Weights of a small GPT-style language model, trained from scratch on English Wikipedia: width 160, vocabulary 8192.
MLP neurons of a small language model. Each row is named by its layer, matrix (down: output weights) and neuron, and shows model dimensions 0-63. Each number is 200 + 40 x the weight over its row's rms, rounded and kept within 0 to 999. A neuron's up and down rows have the sign that makes its largest values positive.
A block is one neuron, or neurons of one layer that tend to fire together. After each block is what it responds to, as a language model described it from the Wikipedia text at the highest values.

L2.down18,226,194,301,238,143,296,184,196,185,183,219,211,242,175,184,204,226,213,256,136,225,171,212,177,167,142,249,246,194,131,210,234,217,241,194,247,244,284,199,223,169,256,177,180,234,232,247,221,228,199,220,251,173,197,162,202,159,209,210,191,262,271,270,198
L2.down34,225,198,175,256,201,297,214,215,294,167,185,190,157,148,176,175,203,234,184,95,257,245,244,114,191,191,201,256,145,121,219,197,242,240,206,240,189,201,185,144,278,192,213,222,215,246,150,241,162,186,171,226,202,253,168,130,210,199,203,128,175,206,221,205
L2.down55,119,190,221,148,119,225,157,192,183,94,240,206,204,235,210,229,202,190,180,253,224,197,178,186,283,154,172,241,249,217,187,234,150,207,214,164,281,213,159,211,238,200,240,162,232,163,196,159,203,230,187,237,213,137,209,194,202,204,195,199,157,207,215,118
L2.down66,263,154,156,211,185,256,168,268,175,129,150,233,186,223,199,224,228,176,216,226,214,197,254,212,208,137,210,226,155,267,219,201,159,208,127,219,269,278,131,230,177,180,229,219,174,263,216,186,200,178,213,203,148,238,229,228,177,120,185,234,113,233,208,146
L2.down87,303,242,235,175,249,172,198,209,225,171,262,228,171,201,244,203,187,192,255,90,157,274,237,179,164,189,229,170,223,253,235,194,210,268,141,222,222,155,171,116,175,226,224,180,185,184,205,205,229,216,215,204,152,181,208,190,229,223,206,211,185,155,146,219
L2.down101,261,210,212,153,213,209,197,202,242,175,160,234,231,193,171,164,198,189,247,211,212,203,141,156,241,247,200,155,164,196,185,233,119,226,194,216,245,209,194,213,112,190,188,248,214,202,230,285,174,165,236,209,157,194,219,188,156,157,256,131,222,211,143,189
L2.down105,245,160,180,193,221,212,288,189,282,234,208,218,115,190,173,185,259,210,178,184,235,174,202,232,217,250,204,193,234,201,153,232,199,221,211,253,124,159,220,172,110,144,148,211,191,207,198,189,249,235,206,180,166,183,183,177,249,203,212,228,139,179,222,218
L2.down140,186,185,169,190,199,214,203,168,186,218,226,121,204,179,183,193,248,274,226,169,252,135,131,234,146,277,169,205,214,193,223,251,239,243,189,252,207,334,226,206,97,179,186,198,124,190,206,171,195,168,205,191,242,179,182,125,194,300,204,125,266,175,168,224
L2.down175,261,244,198,206,141,257,149,174,132,155,246,234,190,167,154,169,173,234,242,248,283,187,137,119,149,235,160,185,200,148,182,207,241,185,210,213,234,216,240,159,141,178,186,194,200,263,205,107,199,149,212,167,166,276,193,246,220,142,235,227,267,180,220,274
L2.down230,204,265,195,183,197,220,195,200,197,167,257,219,188,193,196,160,190,228,186,129,250,216,229,267,197,180,270,204,203,270,214,182,226,208,311,164,246,195,252,153,138,155,175,186,213,250,237,222,156,105,193,232,148,177,218,257,161,285,200,142,251,174,255,228
L2.down328,266,176,173,216,202,120,260,143,179,200,217,201,203,193,219,250,181,172,217,250,201,198,134,232,200,225,159,170,232,194,205,194,189,196,145,201,266,229,213,169,225,222,193,235,279,205,161,231,179,166,227,180,191,238,240,225,172,160,127,255,292,239,232,164
L2.down389,255,259,202,194,236,265,199,154,228,216,154,214,236,197,211,236,153,199,192,218,286,196,210,218,259,157,243,160,265,174,196,247,170,177,238,211,155,256,204,197,186,157,181,199,185,161,149,227,242,214,158,182,248,164,169,171,104,198,217,128,130,227,192,194
L2.down391,182,225,219,199,168,238,237,244,184,206,209,178,154,226,192,196,133,238,182,238,186,226,237,180,198,175,152,180,237,198,226,158,135,275,197,202,161,236,182,272,200,176,229,196,291,120,170,188,240,272,178,198,187,221,188,155,153,199,277,185,146,186,204,124
L2.down401,167,206,261,235,220,158,177,252,196,209,225,207,197,188,228,175,201,114,195,194,228,245,131,219,236,276,220,185,191,166,186,187,237,125,201,214,193,169,273,281,118,200,220,231,200,145,204,261,194,165,204,211,285,215,172,229,209,164,174,157,199,156,186,116
L2.down418,242,193,158,213,223,208,203,156,195,214,198,183,229,233,232,256,180,242,188,257,281,220,246,170,239,223,181,209,220,260,231,157,183,199,190,144,207,219,114,201,236,190,221,220,182,180,219,241,181,267,185,102,157,192,154,178,238,162,316,169,233,213,250,166
L2.down422,215,235,150,181,124,131,203,229,168,175,185,204,253,208,223,205,205,138,152,195,159,134,213,184,177,220,191,139,157,199,237,262,135,185,277,143,184,134,215,171,167,209,225,173,163,222,223,184,135,285,184,242,135,232,168,166,129,200,156,205,201,178,186,190
Responds to: Heading-closing equals signs

L5.down4,214,232,86,260,203,232,154,220,167,170,245,144,202,261,177,206,158,219,188,238,204,174,145,232,184,108,211,180,222,228,176,265,219,252,183,232,202,212,134,245,176,169,183,158,131,211,269,181,142,263,202,171,232,197,235,203,206,207,203,137,179,170,152,176
L5.down313,151,288,133,153,262,158,188,202,212,212,223,197,163,195,231,250,227,258,195,134,178,209,199,195,212,229,286,174,235,188,231,165,248,170,260,195,215,242,215,178,179,205,161,206,172,212,265,174,115,124,170,195,205,216,267,205,195,149,249,260,235,177,229,241
L5.down383,239,272,212,229,200,188,212,291,138,178,264,243,244,158,223,243,208,241,146,146,189,164,186,251,216,197,153,132,226,234,220,175,197,197,216,269,201,227,163,234,219,248,209,276,210,241,220,261,181,182,182,228,220,163,201,226,240,173,184,182,192,218,196,149
L5.down386,264,262,222,259,199,214,150,202,273,166,214,233,260,181,144,234,155,262,187,154,209,191,208,184,133,234,169,191,141,222,173,184,180,198,194,201,154,191,253,189,207,220,185,154,201,211,222,236,127,194,239,212,253,203,123,161,275,147,176,182,212,154,197,209
Responds to: Opening quote of titles

L2.down3,187,139,217,238,222,170,219,176,214,157,137,199,179,147,157,225,204,233,139,185,160,230,219,240,165,211,208,129,223,157,124,244,177,239,203,193,209,126,320,181,159,182,171,230,212,128,240,197,221,178,218,224,142,208,169,205,181,190,248,232,192,163,213,239
L2.down27,179,211,208,235,219,234,235,183,143,165,199,227,118,86,210,184,216,174,215,181,167,269,218,116,130,188,241,218,127,186,229,173,216,235,273,238,194,220,179,186,248,240,154,253,164,226,217,144,196,217,222,188,238,222,128,212,204,243,285,208,215,183,187,252
L2.down70,188,164,181,210,243,149,186,250,121,173,157,186,147,161,205,174,202,178,196,238,200,157,178,208,275,167,311,201,210,204,170,240,254,255,225,214,193,194,216,195,197,237,228,260,133,188,178,193,248,173,195,150,254,188,225,194,229,185,186,177,151,167,249,215
L2.down73,107,233,177,154,169,148,159,144,177,135,238,225,193,227,277,188,213,192,191,243,214,169,113,205,155,185,276,258,255,174,176,169,216,211,235,168,207,91,198,159,169,216,219,210,202,244,131,260,199,175,233,280,264,191,226,152,154,188,166,195,175,159,166,154
L2.down118,127,123,217,193,151,195,214,227,206,213,191,222,155,238,207,172,188,129,250,144,140,190,142,233,210,107,195,237,166,139,228,249,189,206,116,306,204,197,179,154,218,163,223,159,178,184,176,241,197,115,145,236,154,218,210,234,262,175,181,184,132,269,131,183
L2.down119,185,230,221,211,209,245,215,258,234,223,182,202,286,150,208,202,264,181,170,257,132,169,162,282,144,144,160,177,165,204,165,198,184,185,169,234,225,177,183,173,304,224,126,196,244,181,214,134,280,216,182,178,238,146,148,198,251,242,201,226,146,208,220,178
L2.down128,169,252,219,267,135,208,179,207,166,204,196,144,218,220,216,165,218,214,236,208,225,245,127,170,172,177,299,240,207,279,154,204,208,187,214,161,222,146,270,217,224,140,226,219,275,272,238,172,223,124,126,243,199,246,251,204,192,241,228,273,161,180,207,264
L2.down167,162,200,222,164,137,253,237,229,135,198,202,222,152,194,168,204,239,196,227,145,210,210,219,238,195,211,265,156,141,159,192,241,162,232,174,262,218,211,174,215,176,194,175,139,167,243,202,220,181,208,187,132,202,214,193,175,182,231,155,250,217,227,183,223
L2.down205,215,213,170,172,252,173,158,214,239,110,219,241,180,221,193,308,211,218,258,295,182,194,198,240,133,210,164,170,212,231,263,170,153,183,176,219,216,109,204,237,171,177,191,234,153,238,183,198,167,214,159,236,108,169,248,246,177,185,283,265,159,158,191,167
L2.down231,161,168,144,219,227,120,198,271,261,176,191,211,159,176,188,212,164,279,281,153,278,251,195,242,222,164,238,212,223,187,204,180,189,215,217,189,191,169,195,71,153,195,194,205,252,174,182,147,238,198,187,176,178,116,185,183,239,188,252,297,205,217,159,201
L2.down260,127,209,188,225,137,180,208,236,222,257,192,237,177,179,226,222,276,153,118,210,177,214,194,245,187,249,240,172,179,201,190,131,228,151,158,262,338,148,153,105,217,213,237,229,160,196,184,230,183,147,173,217,152,189,163,158,231,237,156,182,208,169,196,199
L2.down264,276,162,253,164,137,200,249,232,189,217,206,220,220,197,189,206,109,186,296,212,197,214,188,123,157,196,194,214,153,212,244,240,223,196,211,155,252,208,263,158,159,177,185,215,173,169,138,230,109,236,166,198,203,205,184,183,205,147,197,188,187,158,224,253
L2.down309,208,229,244,196,205,156,207,147,162,218,202,207,253,212,188,224,199,169,247,231,242,196,193,207,223,219,175,148,232,181,199,122,204,193,198,161,268,139,175,145,100,195,106,148,244,150,246,182,271,155,167,137,199,203,208,206,165,189,197,231,175,203,232,253
L2.down313,185,270,176,186,219,204,186,221,212,107,193,183,136,255,265,213,237,251,158,210,186,177,192,187,193,144,267,151,193,223,171,186,177,195,243,170,263,202,214,126,157,182,205,224,154,236,204,190,256,260,210,178,154,197,252,214,208,225,180,239,148,148,212,238
L2.down369,215,229,164,175,207,174,240,226,198,169,217,168,213,186,181,151,183,253,250,165,187,223,258,228,193,222,300,219,179,141,179,147,247,217,182,299,214,221,147,220,187,229,182,283,205,214,199,233,232,202,149,162,162,196,193,223,199,227,132,219,199,222,167,287
L2.down383,248,200,170,142,195,163,144,152,234,262,209,224,277,135,175,174,178,227,197,186,167,230,193,207,254,204,150,193,224,239,167,269,263,211,135,194,150,231,138,193,205,210,161,257,216,203,182,199,178,245,257,208,180,201,246,186,233,200,130,235,183,238,155,203
Responds to: Start of main clause

L5.down128,224,222,154,257,156,214,188,232,246,190,212,184,222,172,249,142,142,215,198,184,232,239,197,221,210,235,174,126,125,208,204,152,192,178,172,252,146,238,275,189,214,191,127,176,179,177,170,197,225,203,163,170,210,236,150,162,267,196,226,217,290,182,175,209
L5.down187,201,201,245,230,214,224,213,170,238,263,194,184,144,148,205,250,240,216,177,164,214,250,138,112,246,172,168,151,198,208,239,256,222,234,192,221,181,200,251,183,181,243,216,241,194,160,229,160,172,206,226,220,184,199,183,159,218,172,231,214,259,171,222,164
L5.down206,209,228,147,203,281,293,205,184,176,184,249,243,295,157,128,244,158,242,213,178,211,202,258,130,213,165,220,169,161,219,171,190,164,225,240,179,202,271,259,169,115,259,231,210,177,194,139,192,192,188,141,198,236,203,249,197,138,191,163,183,195,263,202,177
L5.down365,230,281,173,261,115,279,187,195,227,171,206,204,207,198,145,164,274,191,214,155,205,118,201,207,173,161,222,145,246,206,188,197,179,242,203,219,159,179,266,178,108,183,175,285,216,215,239,145,260,187,234,181,183,174,207,219,194,250,153,260,192,145,237,180
Responds to: Closing heading equals signs

L7.down48,182,211,200,177,164,206,164,199,160,208,141,145,214,130,242,222,211,258,173,244,187,201,230,166,131,198,207,180,131,175,191,221,204,178,242,226,126,123,185,175,204,158,229,167,211,185,193,195,225,150,140,233,184,205,163,266,142,190,196,193,174,173,215,190
Responds to: Clause-opening connectives

L5.down27,178,237,183,248,254,102,186,240,213,244,206,188,208,150,202,191,271,178,191,198,182,204,197,176,93,259,203,201,163,160,238,180,198,177,182,240,156,127,227,197,174,224,117,208,143,178,212,223,166,219,171,301,169,155,183,184,235,199,212,244,266,170,198,166
L5.down161,185,266,219,167,283,209,191,209,183,167,204,224,204,146,193,194,211,173,247,163,231,222,190,245,165,220,214,179,166,238,233,215,129,178,233,205,264,150,218,210,164,150,193,89,225,219,259,213,142,183,145,219,190,200,233,204,191,281,242,244,169,195,167,123
L5.down252,183,173,230,218,279,217,175,195,220,168,210,237,176,152,127,198,178,179,211,227,173,164,178,204,162,212,205,139,190,195,172,218,288,181,250,166,147,189,170,129,207,241,219,211,157,198,162,172,249,235,197,186,202,154,171,206,218,265,260,188,167,150,186,113
L5.down282,218,149,165,200,157,213,222,127,183,186,275,189,205,203,212,138,229,192,182,165,198,160,227,157,221,209,172,196,197,220,262,235,155,230,189,210,207,123,236,249,217,174,150,162,169,217,174,232,164,253,216,214,124,259,137,194,236,189,224,212,261,225,161,214
Responds to: Post-subject auxiliaries and adverbs

L7.down126,213,217,235,262,128,186,172,219,159,246,168,209,221,200,238,291,169,241,253,253,168,228,192,209,200,223,184,176,190,183,244,244,217,190,170,189,172,311,132,205,197,170,279,140,180,170,245,201,172,162,187,217,239,192,303,168,182,199,139,196,219,171,214,184
Responds to: Indefinite article "a"

L2.down25,238,182,225,200,188,152,178,235,151,173,281,197,259,232,233,251,225,146,138,129,175,130,194,273,164,185,205,265,250,211,129,184,194,176,175,180,207,276,215,211,205,200,187,172,219,240,192,239,182,187,147,232,210,222,200,207,133,170,154,203,136,221,129,133
L2.down29,139,213,135,171,185,194,203,169,233,187,167,239,190,229,204,190,177,274,210,196,258,173,192,214,207,242,201,212,97,162,137,198,213,185,198,205,151,219,191,144,84,206,180,282,191,218,191,187,196,111,159,164,151,197,159,217,232,175,192,197,140,164,160,243
L2.down74,235,225,191,149,162,198,155,250,167,263,151,188,203,244,138,200,180,175,132,224,174,218,200,220,256,219,277,239,212,186,231,147,227,123,237,206,156,160,175,142,196,130,222,231,191,237,171,182,199,90,121,185,204,138,177,214,220,224,227,247,182,238,236,147
L2.down84,247,244,189,206,245,253,149,173,113,206,232,182,176,183,232,247,242,198,188,244,226,156,182,226,207,154,220,167,161,136,130,221,215,191,197,156,214,108,258,172,272,181,151,253,191,144,212,213,180,196,216,168,220,175,245,171,227,117,167,196,276,231,205,160
L2.down91,215,231,226,120,212,97,212,238,166,146,182,212,249,147,188,198,168,210,252,241,181,212,258,191,160,186,176,102,259,207,220,153,181,195,213,173,199,245,199,189,223,178,174,172,182,199,266,177,241,217,249,186,167,215,255,231,194,160,166,194,166,278,155,133
L2.down202,152,221,190,160,200,242,184,195,200,199,189,153,131,225,218,202,166,201,224,247,249,173,135,225,253,209,186,202,154,175,196,205,166,143,167,209,143,154,213,216,215,144,142,277,220,173,212,242,268,134,209,145,247,210,245,188,261,211,206,204,268,179,253,140
L2.down234,207,205,223,203,204,171,156,241,183,233,218,199,235,273,194,222,247,224,199,223,247,150,186,222,187,139,251,219,204,144,208,152,197,195,165,270,239,286,163,279,187,179,137,169,157,257,224,182,182,129,223,137,211,247,161,181,241,259,140,216,203,207,193,182
L2.down254,246,260,241,186,227,229,192,165,260,217,243,148,213,264,231,194,186,207,206,190,223,239,220,214,182,186,103,196,161,247,149,210,180,222,244,157,188,227,242,118,168,122,166,231,209,214,265,153,244,152,169,150,150,154,182,146,167,221,105,250,197,184,319,216
L2.down263,166,160,240,204,110,258,212,192,241,304,209,138,225,219,156,217,216,249,150,168,233,157,132,197,179,223,213,160,223,179,157,154,176,188,211,250,202,197,194,211,256,176,145,156,229,96,155,133,221,119,237,221,252,172,151,228,226,219,206,161,206,319,201,140
L2.down268,225,216,163,183,191,224,137,174,179,147,243,208,230,190,218,205,200,183,193,158,237,161,159,225,154,203,246,199,196,211,184,178,165,192,210,153,201,153,131,194,168,239,188,225,234,219,190,269,181,155,233,159,213,166,150,200,144,233,88,216,178,206,264,231
L2.down302,181,259,230,224,163,200,127,229,248,127,223,186,208,234,219,178,303,176,187,189,191,127,214,202,195,173,207,203,187,228,160,214,159,114,181,199,215,164,203,202,210,178,202,159,208,197,173,140,226,197,211,225,123,195,169,144,234,218,192,250,149,275,235,213
L2.down324,271,210,241,190,220,162,230,273,194,280,142,150,247,205,195,239,182,175,215,210,187,267,240,204,220,236,226,218,207,181,204,168,195,206,176,221,143,232,191,241,185,187,205,215,163,210,239,194,192,94,225,205,216,204,196,165,290,266,149,295,190,209,176,233
L2.down334,213,211,204,168,167,171,268,180,193,179,146,278,189,284,212,210,232,212,218,161,195,151,145,218,249,168,290,215,191,196,156,214,181,302,155,184,236,246,237,229,192,164,288,251,233,250,219,213,308,169,225,182,223,186,203,239,180,240,222,201,231,113,228,184
L2.down413,215,192,209,213,234,93,196,173,232,151,129,172,204,145,240,187,148,284,244,203,179,190,201,215,190,164,258,219,298,185,199,189,221,253,239,188,193,239,166,163,247,135,159,199,199,226,208,257,203,109,236,158,200,253,170,179,168,178,197,256,161,163,191,205
L2.down423,207,248,141,201,237,201,257,183,189,205,190,185,282,189,145,207,206,202,182,178,171,208,199,180,170,242,237,163,127,255,244,281,179,253,184,140,160,262,236,108,135,162,123,139,267,154,182,203,298,140,179,196,172,181,152,224,235,244,150,216,198,123,181,257
L2.down439,228,231,257,154,232,218,170,187,208,228,196,125,117,302,199,237,167,188,200,191,144,232,218,251,175,195,162,254,241,193,250,189,99,239,182,267,192,200,190,187,251,93,223,192,183,179,255,210,142,168,167,207,144,125,198,159,158,254,194,205,175,182,160,203
Responds to: Clause-opening connective after punctuation

L7.down340,209,175,174,135,215,141,254,142,172,179,252,205,213,188,133,247,188,191,239,198,187,209,205,253,177,208,154,135,183,214,216,155,163,232,191,236,212,172,193,214,210,198,248,211,166,118,170,224,183,151,253,172,173,219,263,239,242,245,198,162,194,211,249,159
Responds to: Wiki heading closing marks

L5.down139,198,220,197,196,278,220,158,132,172,164,232,223,218,208,172,293,205,143,251,147,220,249,258,137,178,222,273,186,221,316,288,127,172,124,274,144,151,164,226,203,235,175,186,189,200,267,281,214,210,267,225,201,282,200,198,222,226,125,195,234,199,213,236,104
L5.down248,149,151,223,197,244,245,151,142,215,191,263,219,178,262,162,227,281,158,192,218,119,147,223,143,210,234,169,190,251,282,248,215,257,138,224,155,274,156,196,155,196,266,218,185,157,192,212,232,209,168,137,205,191,136,214,188,203,156,203,212,253,191,171,169
L5.down264,183,251,224,199,182,253,158,202,206,237,149,223,250,171,221,204,139,231,252,168,145,199,230,138,215,184,268,198,185,235,218,257,203,210,259,274,172,200,160,191,229,188,220,288,203,166,256,282,231,237,191,225,271,182,137,227,251,231,255,194,235,261,153,204
L5.down333,230,191,245,230,276,161,94,229,181,168,189,211,209,153,267,197,176,163,247,180,185,222,191,187,259,156,228,244,225,186,212,227,136,186,166,203,269,181,179,227,207,162,286,232,210,190,192,155,150,174,170,272,200,262,205,255,184,217,227,149,215,188,153,142
Responds to: Inside capitalized abbreviations

L2.down0,229,228,202,173,264,196,253,190,243,177,190,181,212,188,148,249,172,214,175,187,254,236,140,164,143,201,196,253,195,190,157,195,200,244,167,204,220,210,232,219,137,177,149,199,204,126,282,191,182,209,174,209,229,199,216,159,268,208,198,231,251,180,210,237
L2.down12,243,225,185,245,191,225,101,194,214,189,209,166,154,179,206,173,239,183,147,251,178,242,149,210,238,144,239,228,273,213,191,264,261,219,173,206,175,125,183,230,168,198,216,268,224,215,206,314,142,135,217,230,207,211,188,214,188,144,131,237,215,169,145,154
L2.down37,269,189,221,212,228,190,208,198,258,190,181,159,157,222,145,184,186,197,227,205,139,191,167,207,221,182,172,182,150,168,207,221,168,194,195,219,163,177,177,171,204,198,228,213,186,187,205,188,259,200,239,117,200,181,187,196,125,162,231,195,256,198,198,233
L2.down92,199,196,136,263,213,240,196,203,164,254,200,224,265,213,234,192,192,191,290,257,241,204,163,243,234,202,179,109,151,217,235,215,219,178,234,241,219,192,195,235,158,253,228,173,277,169,183,184,202,137,257,241,181,167,200,196,176,176,166,160,221,121,262,246
L2.down111,140,206,170,241,197,279,212,141,210,198,142,225,207,200,189,210,209,218,218,203,155,199,256,196,198,214,247,196,262,163,144,217,246,171,152,177,209,211,183,173,155,189,227,187,208,190,174,201,196,186,160,222,190,203,223,225,169,177,227,132,208,248,131,190
L2.down133,164,167,195,172,172,234,141,234,266,174,199,185,217,139,221,198,297,166,183,235,213,163,197,244,208,238,207,233,127,224,224,155,270,175,203,228,222,261,195,230,158,179,184,162,90,124,227,135,190,285,228,223,208,220,198,171,221,135,199,158,151,291,239,211
L2.down179,238,241,198,260,204,235,213,193,183,205,221,147,216,226,168,237,193,230,253,203,223,235,170,186,174,288,200,222,214,195,168,206,216,188,225,185,219,236,224,138,169,246,241,187,225,195,226,236,227,121,115,240,163,214,269,106,228,213,222,198,226,229,306,204
L2.down183,197,210,206,221,174,129,141,211,194,188,209,168,206,267,183,219,297,215,241,269,176,168,103,189,203,223,190,252,223,200,226,240,143,209,202,95,218,167,202,168,141,212,193,173,162,258,206,239,248,196,97,219,190,198,206,223,250,177,156,210,201,171,182,202
L2.down189,192,217,178,185,172,143,206,204,141,183,276,275,169,207,175,210,226,175,235,244,287,227,119,257,242,162,168,187,218,266,229,145,219,263,184,224,206,291,234,227,145,210,262,216,172,206,222,182,172,276,225,203,160,259,284,235,245,187,161,207,217,226,251,163
L2.down197,235,138,178,236,150,178,214,197,268,264,174,139,199,198,186,207,234,180,177,250,89,253,154,237,210,245,191,270,243,218,172,201,214,254,136,189,178,185,218,200,205,199,208,164,142,195,99,177,320,162,219,170,132,169,174,189,250,238,194,253,219,177,217,190
L2.down213,269,257,223,270,300,216,196,173,218,190,148,210,248,162,212,172,227,271,224,149,253,188,229,213,184,114,222,178,227,192,252,253,216,245,172,213,215,245,170,248,187,185,155,177,238,191,219,140,182,232,191,171,171,159,136,133,191,213,174,194,199,252,112,160
L2.down235,218,169,228,189,177,231,198,190,232,272,173,205,115,192,221,166,166,229,228,247,243,237,215,169,154,199,196,130,214,275,169,219,242,222,217,167,280,173,180,180,217,234,125,202,215,250,270,161,207,171,211,182,186,169,186,197,162,236,202,198,252,257,188,255
L2.down402,246,145,187,211,235,225,189,208,227,217,220,180,165,197,148,179,285,156,189,215,127,199,192,189,168,176,219,217,190,202,211,167,196,232,198,193,196,140,178,211,123,239,174,165,195,216,270,241,193,142,177,244,183,195,216,212,180,236,211,220,268,242,216,199
L2.down403,218,172,201,220,204,185,214,237,183,200,147,138,174,201,223,127,158,246,159,264,165,153,227,210,213,126,203,176,124,140,203,160,216,260,212,264,289,280,204,249,225,175,209,214,149,262,188,121,228,219,144,171,199,235,214,194,193,174,208,193,141,260,261,206
L2.down432,188,162,197,216,147,137,178,188,157,169,228,272,299,223,207,160,93,265,163,211,219,290,211,191,163,216,216,237,185,202,198,252,219,159,269,216,168,182,182,184,201,234,193,152,174,200,203,193,271,179,161,231,149,185,286,289,220,275,205,170,219,192,210,172
L2.down433,184,143,171,246,204,165,218,119,177,203,205,144,190,259,168,244,239,214,238,253,209,188,229,180,149,275,221,115,211,246,137,219,246,268,150,115,204,207,245,233,144,193,165,138,160,175,186,197,248,136,169,197,173,247,266,243,156,206,237,173,245,161,233,207
Responds to: Final piece of names